{
  "num_hidden_layers": 10,
  "hidden_size": 384,
  "num_attention_heads": 3,
  "num_key_value_heads": 1,
  "head_dim": 128,
  "intermediate_size": 768,
  "vocab_size": 3990,
  "hidden_act": "swiglu",
  "norm": "rmsnorm",
  "norm_place": "pre",
  "norm_eps": 1e-06,
  "positions": "rope",
  "rope_theta": 10000.0,
  "rope_fraction": 1.0,
  "qk_norm": true,
  "attn_scale": 0.0884,
  "bias": "none",
  "tie_word_embeddings": false,
  "parallel_block": false,
  "init": "uniform",
  "init_std_qkv": 0.0227,
  "init_std_o": 0.0,
  "init_std_up": 0.0227,
  "init_std_down": 0.0,
  "optimizer": "adamw",
  "learning_rate": 0.00135,
  "beta1": 0.9,
  "beta2": 0.95,
  "weight_decay": 0.065,
  "lr_head": 0.00621,
  "max_grad_norm": 1.0,
  "warmup_steps": 416,
  "schedule": "wsd",
  "decay_fraction": 0.681,
  "decay_shape": "linear",
  "final_lr_fraction": 0.05,
  "batch_tokens": 131072,
  "max_seq_len": 256,
  "doc_mask": false,
  "train_tokens": 620900000,
  "max_steps": 4738,
  "dataset": "wikipedia_en"
}
MLP neurons of a small language model. Each row is named by its layer, matrix (gate and up: input weights) and neuron, and shows model dimensions 0-127. Each number is 500 + 25 x the weight over its row's rms, rounded and kept within 0 to 999. Numbers have three digits each. A neuron's up and down rows have the sign that makes its largest values positive.
A block is one neuron, or neurons of one layer that tend to fire together. After each block is what it responds to, as a language model described it from the Wikipedia text at the highest values.

L6.gate160:556491478497498524501488507471460507527564455548445502513495495515514509469510512507478518516512471513488472491512509506463498489522477504507486484475492506507517521489448545440551511479478471484495472515514511525482497488495451503479500527489504511548520503493531468555485457495496504494481491489520519493479500483468535532509480529518507529496494483469527502461521501527526497521485
L6.up160:525497510503498479512540484485488514521522512502473470516478512476447508494535463519489478534466503465519518489454546465501517467508511513521504532511458474503521462493568506489474555552493494479514521546486493565536508521506526480501521484524543520485518522484469485513528453471533496474484514488510501475479489540505513500456524561533492511497467540506531489511526525539504505509465
Personal subject pronouns. Fires on subject pronouns that begin a clause in biographies, such as he, she, I, who, and on look-alike pieces like he in hesitates or she in shell.

L5.gate32:503420496520496539529476516464515501478526495520496499541537461492488496503490488465487538530473514506457507501516539527459480474525493489530513534480464479513486543540426516494524503514490488474505500502514470479477505522436467493509491521452487535468477514524477478481523487498506484505462473477490451512491477427515509472498479472454510486474494492539530555512519511535535499462467
L5.up32:493480525551490526457477481467483518523502496541477469473470493484480511503506480507493517501508500466447478461493492487485511510485493465485544484471500527475503468489506477446514487491498547551499511502482521557479516501502494479518527510449547492498462499543495501491492477529482492490498520477461482492515502496489515494508446497547482480505497512495491525482486536537534517515515
L5.gate42:479509486485529465509531543484501516540478472520521526518527539493494535545531500523506491472476529531500504448510487490481493527491476495499494541517477520504490514465515461482487508538526472547511542503462528525481525512531519495518492525545471489541453526450508517473518512495459485533486506479475459502486480474520475546528518507467457533470489513478534516486531510513500491483521
L5.up42:471531526502475476425543494510519508468466486498479495511490564498517489483490521500535507486470516489494521501483522484529540497542507493476497532502508498497455456478526467495495541499512500467516519473497520532486487503569504506488497522489464479499480456478526511447522483554486501533521508484476497549483486437490454544511524502515483488476535492475531502494499529494508457507493
L5.gate81:516472471506497510505427460515498493563484517516497547511502510485493494524527483481510477498473525512544540476534483478485484547493553550528456514477488573495450516505463491507477499557516522514510501481506511514519500522440490514508516486502494462454471529500518503509527512497544436504518503488517482523554499484447495475493482497495540476501535491482536510478485514497512490506536
L5.up81:536557509513515490504505503488535524498498470468513516457477515491465519503494487452504503475522497513517524514559492457509527500472508496502490459512501485493516505467488502511507496492571507456524479535479496517496518526481524530465479469482526497489483483493492504490497509508501532538528522510508505526526445468504489467533469515497472485471516477527512488481483509526482503510514
L5.gate92:438501502505490459481496496467434504517520528513495502531512488478483468491473489516472496526536462507509508473497524569490474477461497508480531548476489525497554478526470510518506519474521517499525490493486486506539489509533517483511508544542504508474519525489497523473511492501519520504479510470526530450463502491482517496488555534477505466506470528498475503475489507507541526527516
L5.up92:460534507514449554548384462453481494459508493460466512494539525503477517446476474492499469479502487565504509500502521492506534473486480478510514511496524536475501471508470528502488493453474501488554457477518490472490522517509520517512516556515511487519479476490514492493485483469504519518493512495469484497507485457458472535514516503544474499495479518482506499492516490498486512530519
L5.gate254:464501497518502481467508505508510521499497479536499524481479545480516493472511477501459526528492488552467508546568499511443489474479544528475530552531458515470486478483497512498516524549505492482524491491498478481522561540547512504477468462510469518453484492489495543500490510512502527534475454497504521522504501475515515504493545494512475502499466508502521555457525507494513529534510
L5.up254:522536470452523466549492440486483477467515511519470496494472499486479526477494554500477517452504505481552530519484504527485479506551474526499473510486495532497496508541507535506480477485505470483504497474541519518513505458507501482466509500489508498509473472486498530474571531498469488512465549512462491472490497531490529491493492490447531500488516470524479511485476485466523446512503
L5.gate293:460525498475479479495501462491522540489484532494481490493491504518490472476524459506515494544506473498479523486515543481531509519499477500502503496477525498463485498529515473539512488496501531497522472537511490492495510529438477543536515487489493491524436546533522513497506494453523491434556506505455529536455545477491518463497480485508457522495521473528500478484451494528511547499520
L5.up293:462509535530461490539475506526512504509494517494441496536501514497501492501495511485462480527522519521518489513465476505513497517486469498514484571499528534544508532516494509477518519539480490522493482489433505542450554512533518463485510502512572556482486528514461484477498486535515462471537519505531490510464492490505535511512472524531494511507504472499501541475498515481500521500502
L5.gate339:468516512506511497537470515503514510514531487494478522517514492470481492491565471473513507474487483515491521503503529490484520469532468517529506470500462520501533522503508484489486538490518476469503488509471519489520538478477535481478499500528551518494486483477498517513469546509517474503486528511485491523487500526513522517549510520534492521519476514514504465521484517513502494506506
L5.up339:459528520501539509518493504490520515537478513492465492538518498519505499495549432494441506526507523490505509494501551499454481523494504487540483527515491469549485522519504472476480539489525508509532516508472510552487470442465498479476499495511461535467476534483511519452502515537430488516514439486512533475525522470515541531500498521473543457484481518487515539502538473524546486526519
L5.gate458:528525519517493479537490499493495459478517521476482484511516475456476499479486510503528541478533503543527513532509508524453485457525484523537471518477511518498479496522481491525487553530506448469512546507555477518510501499475502528492511480493478457477425517482522526505515522483508536460477505462505471501500519471494493506517502451487509505507533507512441483475514511549500551500492
L5.up458:516496506511544539522464513539517486450511505492471476502488516497542467525521493490517468521483470521508509514504506487496493489533476491465500508459541509469541515531499476521477524497532569505508475533505525501531484491502484507504490490512497442496488503506521491503545507492502505465473464497465528513471492525494536531494467511495472494513532535482519505490499504487521491554506
L5.gate465:487464500541478515490486479493488542476497504479550501444501506519499516460470516521515488483462513494514484489486491509471482532504529503493502473541504517465487524554489487491481485505500540521498455524499497499493457527478521503490509540500507511504444508518519454487494460520521456521471515515519463520497512527523487551524490498543509502502522492514490534534478451491499490512513
L5.up465:498519507529483504504587506441477514511489473546507517493485499502508461445509491516507489453449488480465494470477489474477549464491526487524514555486502526517534482492479490499484496546502512483456512531460495493462496488479525467496561497508503481504471488451520515474542494518502487519495496518492536495479506454480516563458482529505475482481479507517488466474521470485474453514533
L5.gate520:518513514507507482471499476514491479495497518520488480458517487532495446464458485518492516480443558490476519508483512465500541491468512523469475526502469486508435518507516437493514501507529473506508516497467502496494495532492468487495506499477514478510555491525504535494476451496474537503527516489536486539498496554503510530505507504508504545502519545528524501503488546496496506522489
L5.up520:528518521517499499479530524451503477505509501499466502510514548502496499494451538529533529489458497473430469520498519488500487501513538501500517448530556515487482505500514508495465458509464529521534453495526496565506546456477493523493529540515467476490504509492491533507482508525514513518485494502499522523500477516492514475516541482522512512490480507509508503493523482560516454492515
L5.gate530:478541469520438494517519518453513521504472461479490485528510515452502473448475523500476489506503476507529541528511518552479485488491495506506501523539502540484521507526495525493488488497515484476574501525495508502506488503519510550526498456490497455453472514488458503492551507520581517512497486409502512545505466530517486524491473511547508510481514475461514480504561513485532536452485
L5.up530:487537466526473533466466493469502482466481498497472505547508545459507503514486485482480460519498505448494510497518455534468493506508479471516552468487496474460493463469558513508509502502503534527515488496470477534496507496529513491476477474542509485489506509478495496544542500500488472487532501471483517515533520478465512483483479513492550493509491528528494484478467524522503486514524
L5.gate533:476511419487486472512500480511518487525503474495510436516489493455502477526514478491555493480506520472489528480506488528492487500453507566554515549503485496533493497479476505486488492476538518529519484500473491511487555495538490513490482516551514482452499494480509467523484490455496481525499513488496499514489516458502471485491516523479523461501478453531512499478518514461512460527510
L5.up533:501543506502482482527507570497493535506490490550504471497531487518469509506496482522474488515474495516533508490482496509526503500498493535521498489430494446544477499499478509484504492531465495501515512495506486501508490479547504514493525534497491518458525487509477476543482496454432454503502507486502457464480533500512454502528509511494498469463495488459496512467480475510492448462496
L5.gate553:457487492470508499542525502464543518522516499548512519511544471478466510544498487502541497522504503479576521496506545511525468457406481501510516524468519453473502496488490493527517486523489533521509490511508503544520468514515514492513499521513511479494468494494521499497531506474493503522499518516482490530470531507501501542524476513516519512470528489464530522465493498538515497547503
L5.up553:570518527488459537474532480482520487478493507502500458484517528510495533452518510499462480501464510478507500468507543500510520531530481484506491525475490530492547491538498512534533535488485507517528469503473583502544498461507496481519483487522513452487499470484485483472529494479457508469481486509500481564524473508447527454500452546483552490483499535507514484511489507493496532506506
L5.gate668:511532465463538450510501525457544554468494507496481505514530460469516467498456481487511516478515447534461520539535505535526527499461521529519513509458499500469520543552497469490509476521495479487498538515527491509529498472470501489507478502473483504506477491462565514470510506538528541482505441511521497502477524504497480525493493472485486448474526524526531517514561512529523508493481
L5.up668:467504509521526550501470530514500504462484499485481474477481467511505521471495459498486517503488493491510476540497520481466468559483499473446511491482544468520518521513508483506573502490507491511488510505492458475452464506532494531507483484447530499510499512484500562473456430548512494488533503486505518552519514469473496497525544495484513467514532556507486491517449493465495447549537
L5.gate714:489532478506483524455503522562481548439520513526508500505472508486488515476528469484472507551544446544499521521512523519487467484475511512517537542496537481512494521486485529479478513524537527511518495548477502481502513437520502539503507530522494501516503498486524514455516541493527532453519490468482495529453493526532533532548491541510542563484491502485521488530456481504501513532479
L5.up714:491501508532515518495528466495544510532506460499503503487462512483533493514517505559499523483520496545456515532480496491511505533468506555479508504489520518530479538476486473469509506488510467456509513498504487520496550510476504492487483517501473513490501499483521512496468474480487603520486478439498530493519512476521451516509465531499501477479452514448539489477487484500507506489511
L5.gate755:495523526565499522451488507491498487483495515500500473510523488465507467466528488504494479524492499461506539459515531496563524462493482529497521537471514536442489517476484506506464529475478493453528521444559480509519471505504506515479489535522460507510465520493498504513473540517480549495491512513513530512461526481470509489452494485528491507510501560483514472520477500448540498466483
L5.up755:509536469511506508515537482520524481516533477517530504498530530449515497436501504540464561495504483526575506516506504515475491448499482567495444548491495475541483487499493531526480528498506533516496542515490475464503530490497514442511478495507497451491489456503495516500508489509524500504473518498488485495503510527520489472474511516484512481477549493493520488504519468496483470501530
Subject pronouns he/she. Third-person pronouns he/she (and who) starting a clause about a person, mostly in biographies, e.g. "He later joined", "She was captain"; also stray he/hi word pieces.

L6.gate281:458525504482525536533508517486546483489502507517500458497482504445555568492507502482506477461542513473483490483496545487495490493508513528489531488440493519496511483500535505537516450529502464487503491494544486469490533498473520516462501499503480514499582529520506517527531505497498494466513466491495560507487536492493519484493479482480479507519513475502484492494528472527522525507512
L6.up281:531529526531505451488511553483543428462448516475501495527531514501529480500496503524499499512483515490522496485496475506553551474480486511505511494495509514479483478527490528500474482517512505500466487495493511494523538461506521519500528519538508511491455527506485511464495510515494520505529537479473522459512475530485506473505522521527505518463495505489516470463536507522497493513497
Before a bare verb. Tokens that are directly followed by a bare verb: infinitive to, modals and negated modals such as shall, cannot, can't, and wanting; weaker hits on table pipes and name fragments.

L5.gate44:502520529488495486484482519502469525486503459513526473494485512486503525516520467523532508498491486519474521548447497494568524507506494503498527501522469495502528483517486429497518514525493543496490494501532474513478486475478523508572552493504465516510512532467549475460443529458476440469506499448502523509519509503500481531455500512521513502494495454475514522487499495523472479526519
L5.up44:489470519525462522518490501473540469493511493469483481564443530492552480502493504506515534506516476455523505516544517489521505495488473472465489520506493500509496525461482472501511481514540517469505511513479493512526481446502507507522517521474488510517530542486491499508507538505464494501494481543506458478470498515562495512449491466488547476483489478526517510473478513465458503490479
L5.gate103:482534492475491497464528488462495504514524505502514524461522512506512501502499486504457516478490472496468468518487520494557523501550512501488500530515479520480510486526540525504468494522502548515475491528483499472504466484465496548525510498517481519499522486493503518493509512460519528514509523491478481519473523520528499511494501521522534466499504492450498491486506513453486501456508
L5.up103:433480515512510501527493512505499489471505520514502468473514544547473499525468505514461509544516520525483508482455520524471515513508518492529521493528542497476492528450579457449509498527520521501452475497435494492527497500566479493506487490502523542536514509489537505493476474499516503482502533503496564507490501505507513505483539473500532503486494456522466505485510527509542524543550
L5.gate132:499506506501513463515476531466525531542513489479474507491480528471488525533484500457531511457501534463526495465522494488539488505514477490521519527479495518513507539474518488488541483508499467485423474534477507485448551521488533501530457494497479492502523515513514497530488483497521501496493447478466530508466521542505533460525494465547476506521510512525488535444534493481508476460524
L5.up132:480477482456518474536483478475487533511481475460502524459475512496517564519502535508486540503509520538508473521472527500510520532524491537438478485484471501447486495472516510554518529490527511456516475505533533499509501491443474468453483486469490530494502501478499512509494515506509481472507531482495545499485495498538469494480505516531503469516518482491507524505463502473489476480487
L5.gate196:511459494542523522520522535477501523531495462485518489511489503486519472474433540509515523468509458528496457519476474507476496468425476491525519481472547474536524497515496510477556501515485528508513457520519533473491538545510505505532522485566498471475513500480519506512469533484559497535519477499477502512515476474481522547491536500526520487539505500489504516507499477500514484508479
L5.up196:521512491461492539468512523495524494499482472510512516501496485516527502478547490483539466521497513470539515497533500478468519488498519542503517492482459449522511509534527486481488527509512495475472461472465478501540485470486557473498523505486508514523454505512496469524484460520484442501484490552510510529504498489481534479518513514489523533460504456485570520544494493513515493452512
L5.gate219:491534467534445494455554521499506522501535485507500488482526473452497522472523501527501498491463481503450534514509480513543541491482520477521512483480477487517452495472513519481477523501483489472555487522530512502562461454501521497541439517492470518527462531535516506525497529512487495445514521517498523529526510526507507520475471528517549478480478538514513492476477467477517502509472
L5.up219:442490486508465499479509521491511501543469479520503510463524500541523527498549511522459486490497473499512512487538509472515498500507514540494479505516472452464563473491508552516527504480467517506466477508496497464534523474515483474484508502501506540508521537515488479512482509503476467508502465534543464529540515481486485482540538500524514505501508485529542501485516466527508475531524
L5.gate223:503478494453490486513503564526506530566496516519477516518501531449502485503472477494527488484512509503485495480529468527468502507519544462515475485466465501500520476502455502474460508460513478463494448540580503495533473516527494542547512524494472512553515511516489486506535462495540516501512515521500487519440501541466465531458554513494532508495504495499531520480534522532510566506563
L5.up223:520461516493502500532489517516503521524445485485508530474454536497560495510506510513531531489549542523506462483487467538476487493540510499485521450521484485515541487509470522492457523437500496464508481529530480499501497535512520477546512490506472487472521536521470503495549493525533532508516536545477473528495489545477482501510537518493530511484519477497538523510497477474453511497542
L5.gate251:560471483457508495459540517568451482505509510531519556509483497470513509499508425500498507485478481537507493494508514494535503506521498477544459505490513522478510451519472466462485512495492512495494475533512492472530448489455494464497548511460500483486498527477552476456515522471505508471482519491490493488512532523507508545469516482472523490466491513460492487514514498522519487529465
L5.up251:498500555496514530529494484495522485529459510465491513540509447533477519527527490506532491479508522526499491498479494467528507482476500486487498526495529500515504536485485456492438473466513516568512477463509518469495486473519505513490508488538529512484515526501495460481508522546483513506442537529522503472490479484465513537518475468451463471475513457497493485514526492503482486522497
L5.gate256:481484494515541484535500472490508491540530519484462484471502531488494533535476498510478544493514461501470457490503476477508532502520518492492477485488519494504542511520505522525486492499490499502487459510525463502509522476493518452498526499510508481508539499472495514505494501500493524484492500475474450466504539495509501480497502451496489509561517497521460463516482443494485489523518
L5.up256:517531488491504478481542483491519499480500514457509486581533493463501507479509527498505476494505469506526535540499465522551521468482482465498477510527470492460493491497474508475520487472468522465528487526492528482504486524511542504482497487521534520459530518495493482499511532500545524485508489518526541472458541463515484509487528491530524529520522469480497489479525486429483515477501
L5.gate306:488512490473466484472464495529498525461471518490527517498549523466472494509492501518493518506451483445540523482486502531533502507528458510530505530471516464535562545482476513524494472531496527459452472517487490515483492491486505507506511486522513532498474516482553555541486490502503490486514496524513509477497500505491470498465540484471471503508467517483545525494505493547508471502484
L5.up306:498487494472477541486471498513483507491507498490492497474543531540478473502514485526447461448535470511502546509520474492467518500470488486485456523475453453469497491512527491513540474533482491509494473512487539518476494520522507498495539493496527517471530522547488478489490472530477463526511520511520548523475467534482449546506535508541467510517512533510502526489517531501538502487556
L5.gate357:478506490467475543528482520527578501528505455493506512427486521487507494446487451486468469518486492488489463480500489480489447534516460509498512515494525532506532509473464516445518522486537520503532539487484530509511506509505484488475482492515504492525555470521525511524457473529511447511487478472514462475500478472503551463481457470482460494485479506492485502484476437555534482499471
L5.up357:553490493521530578499526482492503500518448525494505466449513530524517517468466523506461491461503496482531513462472513469547446493485488506513489514511507499494487500498492510532527525442495512473541466477554491476511506474468501513483515485501455497474555500546484478512525513515484508501506511474442453493514489466465513464456499505493520464487493496507466446486501484535475475490492
L5.gate413:517509422552457498457482503556496509467516467478503482484486506449488503458521499540464467466532488510526539493472512508524501475527487501469526504496496535518491488485476478525462512545474494495465535509485507510503508487530519512505501490515532570531469531458503469530473500470509513509547494468522504460514499481525475479509516507472495559489470489493510482494471513498530512462510
L5.up413:496522502503487467498497513464480475528432476525488462462494480496497544503509512462540519523490488504505451506532547500502494486531469532512499474507514462470526484480499482537480510486488511465545528489490467492465486468492454485494493525511512492500510493455511496501514510495507526474510506503475546462476500516542559488502515511539498509461505494505504461474512459469493479465488
L5.gate430:503501474522516486504487475470513448534540504489538494521461517503459476496508480555501448519499499511449498492546524492505512488440432473491479476512514505539515465530501495518518513532501503517517498493506503476513489458504495516485538482479536461509514459519518468536493470504543498466503502508460472472511469525478540487525504540537502475459490482514521511460532502542524474514478
L5.up430:479520547474524441520495495530530524515519485534500542506496511476505503524541492493511470509511511490504512488453525505481496517488454512491522472501471497482523489447488494471503515514523492510476500561484494448525521513560508505482471497486472560546484488489485524549514504514515520502485466486535543469485503520464494473542506478468521536472504511500506507469528501432475505540496
L5.gate546:498486484489436494466496500501483541502497479476481497437534509477530521467537513535481533471483460477470498469480529533495492463538476460510499497521480498482509509508523515517477464464484470540478497551520489523561539507510506510529519495501487513492493513484532497484499481534497501487511504552519499524476500493509472483511518491522565503457549508512518515523493506458567515555502
L5.up546:485509477448502515497484489508515514530470522508489474478505475498546494508468499485458494501493510479461504454461497482563505468536463520517471540481469465492482495462537546504550505534505544529475490526525489494496473486501516508512468471534536504509482501544522495504488508482516461453487527467484488488482531525513491512506510513478500502485535447487545486477485486497528480490441
L5.gate581:526466463438488453494523452500539474461484463502529521520528493471475519522536497476502473522492431503488534530472478486465489532536475503495486535514510528518573518500489519529497518507494510478465486563499487521512469491506545507476532481536502482486547471526534530455517506513527493478536512524495527472482519478464486509543484489471500489474455494507495487502547474516474487467511
L5.up581:484488480465479475500499500485528507495520494477507463549487488498531522519524490506457483482525484508519476488510526518499495477552485478486483518495527500498486478452489504509507485474505475503501549530501502500495483496518527491473503511520510523494506465487480524464540484562555493452461502511500510487493536488503494518500481487484474447502527451500482466499546515499492527478478
L5.gate597:516476476454481487483529482493495459556516460507469477514501476506539497503507508454497482481511488511528531504453450505497522506523501481485489515506527496494475490501484460536494475508545428504534512538492499495494516481475497504497537571498486530478516485538515536459496505488480528524517532501520521469531498426498488460527509475477538536499513492494530506506510508499524506522528
L5.up597:518472447479508481515511537507507473498489471520475444486486530524529510492548517471531540443471508463482535462516499470470516511493466464471516503492463511491503477512481506507479530506495515487471537549526511525459479483482513491534514526467504495529475495518487527488503495547525489483473558525483469492485503501557532481514503490502513493506515553498502499493514489479520469483494
L5.gate741:508515466514497473510512467523490511494490512506533504491501464434530493556524459468503477520493516489488537506527509489503453513500472555457501501463505491503481493466512514493467521517538484514498470502532521502481519502485492499503479519497491539436477497453488514475462450503510533503481526490496487524478545450497525566505508458499502480487516495486486492489516501478550486502521
L5.up741:493505511525514480524494498511537496501516515496510483493502530550505515502486524486488489452494495532507508485576479509509516472537483476493514528505524474464488491451509535435473508490474512493495452497551518488499525531535492502518472450483468513469497492510482475463468500449499536475483590529505466539514520470507487493556491479521501518538534474481486457474498461541458524520507
Split-word endings and auxiliaries. Word pieces that finish a split word, such as to|o in "too difficult", f|all|ing, can'|t; also auxiliaries and negation like did, will, does, not.